Weights of a small transformer language model.
Size: 10 heads of 64, vocabulary 32768.
Architecture: LayerNorm before each block, learned positions, biases, tied embeddings.
Training: a variant of Muon for these matrices, 767M tokens, 11696 steps.
MLP neurons of a small language model. Each row is named by its layer, matrix (down: output weights) and neuron, and shows model dimensions 112-207. Each number is 128 + 32 x the weight over its row's rms, rounded and kept within 0 to 255. Numbers have three digits each.
A block is one neuron, or neurons of one layer that tend to fire together. After each block is what it responds to, as a language model described it from the Wikipedia text at the highest values.

L3.down1406:099144133096154179149193098123147085141157093136141137102067113101099125121122131144119147176066135095170139138100131162175144231192090092132093171127172129132109091118125126095174174105162136124111089153119084164099164151134164160096187110144058043154137152129121117157143124067127130106
L3.down2153:114153176123127119132108147123107129094142113129135148126104138165067118083101131129105190152135079124165084138147176114136084122196118137157093119142161201119123144137168134163130140159139190149139099096110159126149072129131113127177123123088190136136171064143144137190159181103075152117
Responds to: Passive past participles

L2.down270:095092171129131105143159175189124048108051146146118107165127123167116149130117111122179129130149096149211158109069155151071169139159148076176144146067200198087113095126107103152118141106078110072108156162102116179148118123115124101125066100125142136079134166128128097061143114059125115112
L2.down446:131093156084106098086165188128189153112156110178103114107113143142099135188133140096091103084113138195144115058151182109143179120166090162153137172103094093132117196109158168113140075110170107086138134177128117103068118148112072117145100114133169171103096139097128132101197002170152106125
L2.down781:173139104122092149098174135166146094162177145098106148065133114122130125106066132167146154111104099091081137108087185124132150108162132140108132158118113107096059125118141126160082103133108149219091159098088133123164155166126125128147077161052130136143137141127169116101062108184140106131
L2.down1012:143217187141163091081138127110123115106060093120120123183118112070193150079150134083172184140073067134177101099139147137151119034172138201109146094128119178082162121085074161142140145081175128140132117111068052100150068175093074161195150135152108144146067135127166136076165126122093179139
L2.down1060:238126101119100117143113049130122144101133115100133121151078180165129103130109123126134101059119115139099143115158118156106078154133133075129176121117133132101155175133164107156127133120130142143189153129130134129095158124197099175167183090113078116102150142165133131165086150190171116151
L2.down1410:195133142131139153114148097085126175121123149160174130088133148154145094072063117150123126106155138121174138105093152152147076131205183096113077147102090140107116062098161108139114127118187075070101128084103096127147191119136060109114101126100161132146150139077145158059130139142133084134
L2.down1731:145159148149108097096103136146099151145101184173122166141132145129088086151146086097176107166164118087159146042140161108136116099170155127149140115145108094126081114160135100143125075166063112133158036117147097156131155129182045096117156117124092091147124083127156146117117073145144079131
L2.down2356:142101133193153168158151138062104114156100097058153109119087134121078113112134120106143145119158141007139100125139138134074105094103094142125126085142183112108142147154148171106093149104093122153128148161124163106131143097160150162081144159125066112174112185111200124095125136096119100133
Responds to: Removal "from" and verb completions

L2.down182:115132130104109114137122152163117139049094182104068108106137087090073128106157117126104089110087180150136138109133080149128141102152084129119148166116092083129155165129110082104211131165084059151105091144160150119105097126139102144110084106140129166147155091121135104137100136127140161152
L2.down312:131161168099125135120072111156107167092132101142148141124163117144118141079189134115106146131072114180149126107193078064079154122154156122059135150110102118142123163085146113106154159100079121141126111153171079148068155154145096100104151148142124127092151090122121122064124134119172077121
L2.down1057:153135172105109073135150202149111135087100115087143188154153169114109129133117148091071170101101133115180157113099100127098131202179139140175193138108151061079078146098121109115147073161139072059166151170188136146121119111101127149166097119130111102170213126070105104138126161104124064059
L2.down1265:152152137149174106125106113111079141128163146154150124141132089198168089078155060206150071079032087119128068132090130138131136138085080157114086096128159188113159204155119174115155161132138103146136143116180119100109169139132156121129172116129118131111153124154155121179170105152108171139
L2.down1588:141094137099101156051126117142172123138141099135116139095180068112086090122129112157104123116128154205147145085074174099129127128129110121140141070130046174097089116113154110126129140130153130145145105098138146102091140145058093098215109134113086113179137122132137104164091114126171064135
L2.down2110:166104114142111142174160189145125142131175080047067152115151094081139124147182165115151116180129091131135113118123112112166114129188134093112166143151160075123115116151122127161126124185137077141155075066172128080122117129176167156144110145149109158107087050202097157127117151117144189152
L2.down2375:083111130145154109124164113205138086174126076113127092109099130063121098142095170170118125154141099133150094137130136126115070101150152151127140072141159141063123142091108103170113073106097085135096135113132124120149134074123081149183140158147142137101095105169146161051105092166164143081
L2.down2546:193135129088145164152130185128144134089083133134082180160147123135126145148050154097117136093101126154153127112112144145114054141149121119092118096165140086172068135099072121131166110141092138153121078183190143120109111100128133150099136105137195128134112192085106181094149131112125167108
Responds to: Temporal relation words

L5.down417:143127188093167110119128141188101145082119124107135179170183136136116133069128107154160105101144101191137123184107169131107169135190098151095111141143105120118109173118179102053129153142150132156100089122123168114144180156114133048130155145118130135125085162105150132117115143163137114184
L5.down1073:156096111102187131151096114110173148161114099110120126164117115130166155106167145106086075119133151104204177172061152114123130133139086111080143124106080133146180173111131129126132152104118080153133111093163136105130150101176078171077079151133132176146146099115176162136149167136164103127
L5.down1959:084149167108141186149123151152125097098081131153194067125157173099108148103151052152148045077140176050140139149135118149088127139160096154177197157094128152160137146089156127113154084123111136149122091195176135126102151147174102097053108053124163188140129167102015126072178104151183097132
L5.down2034:155105141140157097153148162144129185164135095120091149147184151121197135140125148181197137120116070143137072186084144144162095146089143169138117156148203122149145106136147164101166128143095173199177132085096119119109112128129197107065142146126119132083162134155108108105118130132179141123
Responds to: Time-span prepositions

L2.down138:206194157120045102175120130150107162158115098155146185128108085130189095096097162101185110122149154153165100108101148164111073200165175107091148120090086164162090173169110076119107137140139134082142075140138137155111107126168098136111105118114110165132100185124125125120173145118095123130
L2.down672:125084109120080197109143161127098128101109188146145095163174150159143140186106108117159099168090068172140100172140155165154117154101122156150131154126092116119145104109049079130131140126126125198079100123041130105123163162130217127144129146202127125110086121117152098064140131099087184128
L2.down934:119107164121091155113145121108165147096115101086144149155121137159117108142091055161201144132132133137098091171097143129145165167117069172092205162089084124144125076101075114112205079077133110143095074068061106150178124161133151122135142147158117122104107138125164125124109124083132115127
L2.down1114:126083130128131126089117141133131129097133120161144111177080152144173134174143056180147091184101155146144129119160177119176139130139121210131128204119136075140093094119016073104180193095118130132115082103076167080166143085144126140151046189152115143118175082114193140124181154109114113092
L2.down1141:172147134132059104138139134158171119160085087133143146144136135166211131115087138135178081141135131136092141163143084141208181144109108144102112191094111149150064090134084134160135130126157159133171085151079090204117174161169154066121117097191178157146128136101113103095123051181095111131
L2.down1185:104115168109152132130127147096170163151123134135103128147121097212104064087130102124154138144103136098103108158132119082088120173078134164115148108123085111139134096085052161091121130108178182169110111102115144211141119166177186133073135122103142060132114137085139157138124090070199197144
L2.down1584:170180117171136102148079147108126179096117139130146116099161155202133136145088070142115145221189136136156086127142144160132100177156128096087180098189085117144097101132167134082131137132123112091068097060066119136138139122108153056081044110174141136146154163109115120121157136155096108102
L2.down1759:138154063153134113146098088143114150117122106125144152158179099238113089147095103180164143159143141177124146091092158119086121158171122147132142166091114092134103151098057171140134154119062079104137151082069134106125118118159207115104161185157125124084124155147136157135115103129093174136
Responds to: Final table column cells

L3.down746:181116066149165165089151185173116143071101148129130184196163181177088160153070191077041090124091119117187146140103109119136098145117125097195143118092045178116133156082145126092134123175174168111136163041138103132164136101174107139114132173125125141143091155156168079134148145167130107141
L3.down1815:143143110119134134071046163144127145093098117154155140106141094101131130088157099127169198042085146144142136104067117121159141101193138204076108171129073135113089140146139172129098164124095155091130163123215110141136128124104163125090164164150067105157159102141144152100130097101155112128
Responds to: Date number start

L2.down404:074112103107096138123137123106109114108113156058168110129167106160151148122148126147095075142155155135167160181135168175126109109119117091149104104136110166131115146208101155122107085125105100152112129155118124143097126181112089148155134089129121092094156083154118154171097111085128143141
L2.down429:153118160115132101122147096117123099025134086174175143191119079124070102162156170085167154103175122134075169145157014121120126128092112150132134156121191149128085145155081120116106122104139133089132143149148129124149087124167154085149201119119166165125129121150125102067124151155180162161
L2.down539:152131128113157163206154094163178089108120186119152123098090138129143182136149172138159066156133091150170139086166113113149168108127182094133141056106106151140136139137112149194102114131163072132196165177102103168111094142126159191076203095128147127157160168119122098111155143130157085143
L2.down656:110083128104091165133069127134177139122172144097151133104071088070076092105147070101184093126131077135142149157104126110138121128089194100078048120143140113117112167112124097175074125144153158117147161067148126151115150077127092111103110100116154144155098170112114087145101114150095052139
L2.down900:114162171144193101103130077156121123090124132097140105222109140104108121140124121136165097176105110148142145080149165113129162116167077169099101044120119095092054126072188092108132113176117163101180146166124167165139131170169127126091104164152020092114084139209125067129129122109120118117
L2.down1196:095170142131140158143121124158126140140111141149091160144168096134103154115165205075178075181180159138181170127177107077114081094206117144079107092114126130112107088174137180128095121143089097112110125126117127099178119136163128141107181125150155082149087131118087132128122110153178111079
L2.down1591:123140071179147128073183107154064081048101120112090121123096107137088104168224109135089146132170180108143113147159163136123128147123119122153188116128080088089138129144141100094131143088166123184132106142091170094089090116109129158098150132149171125096123074094124107131123154095150165159
L2.down2119:079095123073119176103138135106091094113142059152126121147163108099157153122124101126164142119134178089054117190110138090075150132132136129098147081147113118106094114161100115096144133107110156060119149129117227105119127146112136152132157097177128100112115126132103119094136133129163051116
Responds to: Technical phrase completions

L3.down313:116089102115171150120135108126128146106126121084145126136197103148187049068105104099111109133108116152091097109144151145090125093090132124138125076101122112173147119137080138154180075106138151131176069131142127207140142149127151164081079166133105091097088103089181060152116130179081129102
L3.down472:175188097162182173093097138060146129119149168119128149166215096190144091107207097083158140118125206081132132141090114096120101075093145115167204165126081083146140106148120140118117089104126120073111154155141162140081117130165166144094138132145132111133096137094118161091134115120048131117
Responds to: Final table cell

L2.down219:128092177115132145144097129156099114147133101136160164099126107111226139161127068146108119142143119134087099147168111166114173094165079165114124163126061153124187123131128132112160123146107164149128110148141097106125112066145104128178121139096102141047103068109186187155084120145139105136
L2.down246:110111155133098102126100100079108107163158105202154164098096115153166135211111118133155146151149105135143101150101119150116105094139124161104130116083133111076164135114107123127139168094127073071157146166036181137120108129151105113106089078147141143115166138076161120126102155174118102134
L2.down895:160079168136138113114198061141122167122116103172156135120151077204110141118098187177098094116137099077070101108116167107146100158083155151111150167099069052147117094114168084112121105172095118118058134133162148108114164148123158107143059111072146124092112175123140123193177104099127116179
L2.down958:134113077149171176128111081132160113151134134126150090066117221104159130170101127110104122126164168200194162118156118089174104113159144110147107145069121088108119102097097153102127113097123156111121186139095125138140101140062124106089093128122170144174165119123096103102144133153162101151
L2.down977:066091139158110139131127115128106078179078080110133141143150139111166088165098130115130138137109224134126092136144120097072091102165125081124067123195111108117182084146088112141119147154096124149134158159158166112107107201118158128143154109167183129169147085091104175132069089108160158135
L2.down1294:159124179119093164101098080122130088136121143083158061134096130204121146097125117139154099123124163124123138128150149141090164135150129081132122136133143143179131083169116092141154082153141141193163124099077107144140171142166129212110196090090123132125112206105141140120151071049174144169
L2.down1479:093107132111143102175144119148113127163126064138140179160172124088144092137117134110125104151062150097130161137128164139135113061143181164062096070106113153127218130119116122106156151133121149146149096114152127098133091117120113103110185161156115145086082091125163122135143151115197152124
L2.down1830:154055179111148081126106075131151144117104100153154147064163142135113161132119138111074181149146140128154106106123121146169129137148116148156125154127147102136134132147138201119135183063089056112110169131130114149115162154095085051131063178144181136154116080100191125100124199081156093084
Responds to: Infobox field line breaks

L5.down226:114107132092126091127127168196109093140130168153139145163136143100122114092073150133122179183128133108135136110155165104110137180148152112160111152092146173112088156236111163091093094151167068103154119123090103204144125088099172171091143139096102123132126087129164127134203171096117171096
L5.down1429:083050105093095079151128121121115098078106151117104104106115058143152148126077105137130141149084114125106124127174166117146139179148133143140204159104180200098147049115217112123154113090094176119178130136128121159101113126199100130094146102090172087136116126082136065143102129143139078083
L5.down2017:179138153122142150113200125142173135117188108093061115086106121135167159089128110117093154141129152074101128138113119184125077118142117191170116141183144115114186123139101154121086124150084102106148115178098111170091160017123110084100139152137111122098119125078125135071148117152178162091
L5.down2523:161097123130158132144125110128140108175111088131107123096143135153171107162105034118134137177218097126171118149153105128178118054109139165181142116118119115174101183114076075162177092151091101134129143094101143140150114164109178129128150137124116091100078151121134115129093232112077119077
Responds to: Aspectual and phase verbs

L2.down44:167125100124139130146132114123157133110105113097118115093108094078184087163129173112109141112136134119116092147079124118125088108140112189163098075130172093119106120118118082077132180175196194151157147133068086165145110152135139124104127138116114146131080099137150141130082076066097081182
L2.down118:130083105100124147196135149148139089152121123141084081105165183070133085101094151176071142138207130159124099169149146150110151182073175133127144115139155059118113105146103181154149151135142132141068076114110162199188111127127109065103174098094139160127089182120182069136088082135132095139
L2.down516:131175112062075131126166155123173153056110121106114114074112163119128185123062110101145182118177160120147097168117179119109114153174106133132067145116143183235137114117132136073106133121132126146121075132079151130021115129099112132149132154084132156154115192094115145100104159155104107115
L2.down611:140121080100078037137154106113175124107145086147167094175117107128213166164120120184118152126101114185095131142154043089105151214138124121127158131157126123110125128119105151092093147162104123189083137133102151167135160140136099082175145153101090143084090127122082223088168114111147138139
L2.down916:202092145093079166145086116121109118116138147131128137054157120225120121137153148031115159099168186163064136129116151129151162161142123087098103179155147152147087189183141140154082102144166108143142109126135153073154130136108120058096053148162087162157169100064136108143067094105109123128
L2.down1173:129116145163162122163112139175141120139096087101121135156179122198167085157102118098120082140139175102199148130086144142079161150152108101167115133107133170146083115113089153096106179137205163090124126109124135196130117101117145129164114119151107192103047115095149153107156107097064150171
L2.down1201:141121146184092085051212097137152138164155161115113173169110120135108129188126084077145102186106132162087180113136174162127095174125158134126123198124176156125121111115125121107087149124161178131105108069173160100075138129186115111106112119124105173150143091119133168151079105128128149087
L2.down1547:141158178183138067138112142137159112171098149085126171138153129167138084186117182157127120161123105089086185146113164133138145104107137168119139145147161099126128107195129083082138094100153156124111129089161133088117134143145097104205138111133156167106071169141124135146159167159121139125
Responds to: Preposition "from" in ranges

L3.down551:153130108135087169136110095139118121121140116163150114123145160111123140097114078122109132065163161140092094100147138126150114106205142063171084094130138117131181183057202130138086069129078116143106120105101143117123069126100168102112139062081085091112072141138125139097159149168194177132
L3.down556:152127107189148151056120126111084140123159152118125128174121070141203121072114131157107123113122163129125123136140141117111075170159134154095154077134083122115117155100186173102092077213096052097103164085103153160166104168132121127121107150075133138072121105136126114083107127128114175144
Responds to: Infinitive "to" after control words

L5.down82:123151150181124097136174134071067102158144130176118127151030150166153190179113206098122121107135160165166129151095147075140114110133164096093140094087135108095089128084104140153113119156124130117173158128124194156153129129145188147093103096157131103106112129077105140129095119157140147120
L5.down334:148160104155141163189136123108127113095176150109085178182117151099115097129095175106160116119046136154158091148110140113105206110147113157118189132130117150186145162130153050114109163169123096098127153069133115196125162089116157188134126123076181121108149145119095116147122076143064153134
L5.down786:201151170166142056167128140119097128108130152139141078112148148139162130136073145126134049115092105118184073068086082165082167124124114153153134124082164117109099133097108072112175171185122101151144148175125153090091107087175138136169137152150125139117167167133131096116107128153127164124
L5.down1164:114129134152078124093107156102086122132110148137100139134137150121140140025096128135120137160072136081092099130161106131148139086143080140147145127141113153152122100118121112046112143092178210064170138146124071094122152094182027236076130046155138128154097176147117133127143073131108160116
Responds to: Table cell starts

L3.down1117:087145130141162120133145144072152108237163142170133166067121131138163116158175173139090192148156141155128134128109096191126072110163119127089082097148104131070163126133117137163087146104186131154115119059078159143155135149096169067109074123182074112125141173121077125149161100163171114147
L3.down1596:127107152090139118166121139097122184074162111077166151093145157080111074126119118074139168130140126165138139143101098091118104146212119197098166123101105103137084056131108113204108081112167144058144175117141143079131166108196138160112110139142124138127198122105148101164060133114122052080
Responds to: Time-reference word after preposition

L2.down176:155133084102124140103122158114140090146163132171106160107153180139139123126068150123137168122160149114081076124097133107095148121166091186144133155129127104144162095098136094139171158137088116053140123123101184130115063135133195153124123071144143075135070161144065114132133132121185085053
L2.down514:137115105115132098107117127124157165172096123150085122098106149126105163098098065100135165128116091074132102138099103166194138190173098065137144115137074140130188155110183109136142078116120153180103117133112159164161125129083147117138148161139084132076153127136122109120129113166128115138
L2.down527:121160137194156140112138180202182139065075133134111118100197141157164157102131097172095113133174113147120076127103137094108124157081143137085105157106120158108154154124067115138162149087127059146172162121112212130116142117135112169138200123149186138121133143081121170102167117199104189118
L2.down1076:143096156119145126129110168129102124101153110118116126116176109086199152063148081163147106142115112163204116139127131178166091186128144139083098115124106146096127082146167079123072199092112095130095159131094139134128149110165114108166153147164124132139081141094080149181146069137149115171
L2.down1262:137143109112122149103079181149168134150072158119122164160112150129113125092116139168149178205134164110172122086107115193146115098171104154065136184151149072159122154075148164118095159162146138147144150144091172156116102182160097184140165117179139100124113139149146157147138093087104160155
L2.down1437:128117115121169129099121106117151151102137064124117095124060128091069094100097082104134110112149119132165145097119137165144118140127151149103128153120083124137133223092147122124091179132051125108087134141114124165110136182132109151119171098134138165173116136091160155168134132105119083140
L2.down1511:124125046139118088082115119121032070122105152100170111105116116129116097166098104061121145134106116167098106131140133161136143109129124143091187109075135145137126139131116165172144091126200147108149089108113153088130150132180106131111173104132159051111077138113083130197186121165179111138
L2.down1671:143120100134108131166056194208108115148151152094115095126070111206165147133118090145179190127083106139092135088056135136157082100171152149148152136178105162132125073183150158106174076098083156184187121145077088099140081084077155161139166095060118052119142126150128104140126139173132140169
Responds to: Year first three digits

L5.down141:101136118161046131219130091183175154042124176174056106120100120143072137131099118161066123170105141112169111192131200158163124143125155117104152089112153113161122150167143099135098175120106067113156097146169145126120184126126098106108148148159159207201111154133162190072148071127128135166
L5.down186:161110134059143173099077114185119133159139146202048169164129096127138176157166126170120197140168156088150129023125136119169116147154112128134087135111125125106138133149162092109115123136136111147113107141181095121127137112194167051145144141139143161128072171108135092156166044189146143107
L5.down382:120125133053128118129087150103156154121119200130110140128210185125195167128116195120068094128142118130074151143081127133140095139121128139182147118129099168128119151171138113148190124125096123162135086132119088114121131170173096106154154173109171130129153165107181102108170143094116127095
L5.down1179:079164117060124136072129131163084130141096170118043095171131085089072141118104134169114159120121136116160137117118138096102154100161151137126102121121147162118144124152136095121121195145144097088138104079129109116112134137136146067115133133133180177090126119151130189113087075128158182123
Responds to: List item line breaks

L5.down5:094144134143180197160125143166156141127137113186137048137102148143098142097087116210130149109197130178145101152129131171121161140113120104137043098096111126095116098126103173130167111121149109136096122156112143104162122152121136142094173130103148191177115102135070141153113112130120197132
L5.down103:103108107125104129149169092130132087173108095155098184131151174147109217167136111162135073167112139170110105162144137144080152107113141126087106160134159158134104140160099137127122176130101154156162094130177117116154134133089092182128188100137139156139172098137137129118082135112175114120
L5.down1534:140170135128118137115178122127137149145145123113172126126135168095137113144169135154120126133120124105150099120142121140185082132115057116153082099094118153169109135154093100136137109113152095136160157170085128098135138141150069151129082177074066073139099157134133115123183074124121146129
L5.down2223:097109149159078103138185080093139095175166083149136145106127183077157135064120133112102189123074134101095156089171157109107159081056138117131125161133130120144154100143099124185164126102170147114106116153140097156123106130129137112066114142129137142154125129107092120134145097094194128096
Responds to: Clause-final object nouns

L2.down344:110127190121171160087120103103094094141142135157117188111110082102131079140170109155144117181136181155090135124171099116120067174129128118092095095085184128164120160126096099147081137178134160163119135130107067147118073125108153116125090155064102131178168118129144161157188194149179113121
L2.down614:075108114164083128193084086186139113119206175197136119155110106154168130092111111152133077145138184101179108062172125156123145167167116125161120107182105105149146159120112079135111173107137187149155147079082085198157096176093051084140105143122121073140131095120170136097165153156199155133
L2.down1172:122119156123122121149133122097131030187093126198150125169177155091106121122108183133098074134101132033149127122116147187162112138113143102090120036160098104141101144150115057090153124126166160078068122106150127067165170126144181088148135188121112133108136159189157104112130112125153137142
L2.down1252:094071163136139105145078158115115205148161129133129093137147127131139132140101108110083119124102113131072086112075149098175138107115140098143071081126106116161161114057125161155155152132164159134153153115080161149098102079124242107138103133107129079134074161143107133146127115119163146134
L2.down1319:164109129132156089158148106111175137123126165150120166115149200116148151118139092163142109144140113160153138109123061044121180092141094146129115128116102230146179106070092092152105145115114117098166128158116128157101108110134115050077142127117075193162166116139152120155145121111211160112
L2.down1320:163117158093083131125088124160160074213143145177115082150210075096177142070123144146136063172114115136137096174166137152168141134109200103163116083194105140150150124030132116119079141136152160076093092186132079154167148174126092046117143172124185105181170160127146168104175134147145154145
L2.down2120:128100108135063139153120185139111038181116151141127119154121144169105072141120158127111099160075119088116124176100142144180109147117129107120109125231092076065127126125144042133113158099185209135119131115120116109090152143078032109121147132159119105140134142152153161144123101109146143138
L2.down2135:099103200130100114109135095172108136096134142125105090173132204127145120112151088146099112123118171106145093181113069155166129122183133129187086184120167124150115090089091111105129119115168105134124145100121129125131167116115116154178150133128164109124101072098132064116101122138131145024
Responds to: Late-clause pronouns, table pipes

L2.down370:161099120119154154173164122133146084119150213145157169086171150095168150153181128152144167095186099135153138128201120172145128143156146146154149149118135127124118142173088142084132124150129170135178119148163174087129143134151134077103177106122029124161098177141158093147127126126194119077
L2.down371:071113127138179063188115107088100098166172121127165085154158112123128080153179109167139165152085093204097139120126158070124104123095135119142086121164180127095166158139190144166149094133143142085151177126159140143148111099148142132143116115135153127135223084175111104090171107115154174101
L2.down377:119134164035124119124140153077131154127110121129145187157117132155112201104122120146082098124044171132103138111119077099068100129075146136099107134138062169119112127147195154149125116176144193134160113174130168080065120105136143118142118159130180112102100095126156106098124163211114132162
L2.down1805:117116136132107173181151113130151117105152082108118165123105130166115115118102128180204081127117164161059124140098077132194169071117132121101138086137148102140136087103142182122090135164151100091148147108150165121103152150170182166109133106074153136115113162132094119126133182179119128163
L2.down2127:109091131156147151091157133115078075031130114121112117154095095155140133110125121089103145157122134128136154145093116177122140130154133164098152135167139172121136126126182148087079126167134102122131188126128145064133141158173106099100167152095107059094188097144138099154159142160090091101
L2.down2332:129122189119205175134050108153093133121122137085125082134075103130130136088112161127099052183139147087149143083085074186128122182091136160136141158108171112130137114093167116057014122108158123073117124093111108107132151142150150111102132144142159142146167130119196113164124133200162126112
L2.down2351:217135124106119103118086090171066101125123082155163095155137108111064169106108140135130112168140133176118164079115131165127094138109108115151128134137076087079123129191122096135149128147146073145197149163148224109117172129114119127078105142104132155130131143133108132154130117093170141103
L2.down2541:118193181133169141198125102151157108106144103102190167182151102122107132108117128115188115128080127095095136092141105151139071096124100161115095171084106106082087127103137192147094159116100114080126156119176118106087094085129121084226199122147121101157148148120088083118147143153141137143
Responds to: Inner tokens of set phrases

L5.down14:159127181135129137152134141179093115105116100165127072154186151145103129100154074098104056142162068128143128152151058142107127211053062151139133132169117127122138139159146143153135146096086146146080111122138190109128107085171130080103154098140110129147135131108148118126111204078167141182
L5.down1525:154109129134060097124149160156143171186162138111116116118137140164157123170143086103158136092114123090121135074144081118144089103125139054153103169147139142134083152086097155146109118194151159141108141085164119113103140121111155105123115066133178139109083148130079106135120255099132168069
L5.down2251:166128152090116137117149099120077177144118068131099087133172151090139101126132084156107086125179117125101120131149072132143074133083097137139121086191188103132153134127140149108106138125105155110110149144105145117111149175089172167056118176046111128117116161092070107113143122129125111099
L5.down2550:116122155038089152131132135163096164096085103152101100099147112113135107119103143100131102118203119180151113173159095160160128145132139072111112138138082131118136086154102176148155074149154127159116116099172138137142108110099139081173126063153081165146127120120122116145159226120155099135
Responds to: Noun-phrase modifiers before head

L3.down916:096164110081131144171112135125080114157153115151067129093159176147104090134045165139112176124107154125094161128137115158060158121137085090130150158107068100160081147083154162046110143120110175122078052140162106101178125120132129121138157179128129085090171085096135087145165143141103122191
L3.down1238:134107145118157200136145096133127090092101114131139092067160146113164135065124118106199087152099103136159094140097097133170132097105117140101146180132168128127124133106195124079096117088106145134146068061148151095092116102110098105213203134148130136173152119155152080121127119164147074117
Responds to: Foreign-language title subwords

L5.down762:099165130117118144107070167127136162148207144145108183124143161200055171118131119152165109134107116135107105132205135146055161125176176139053137180174140122184151106147167137098127114189130118121113112139143084112037140131122099147137184121129121099196085153161135103149087216144153126098
L5.down931:089185127112132150151115093167163114137152143136131060090146119143119151125131066130159128177111137117108127172174091118063149126157037141130136146128130159123139142111093128133143113120121141103106094110099130150081201145087085110121172151156126142149125114154162121090141065176161118099
L5.down1586:170116102149131136102124177137153145121108116132112119151115152133199148112135096134152046083161115158168137107182170103130175085134159118093123148149105134059164138170103166127147123097109118121060148161143186121115120085146162153138087103089155164098099145112133143159157148169113122080
L5.down2370:069120104117173140099118197107095130084131113089153112107198119128124109100133171165171111182118121121129152145164090191088132103177150097092135084181112145082156123108148104128107164148123134096101096150126091143136092103133164116140097164067141144140097129128157156157158116127137127107
Responds to: Year-prefix digits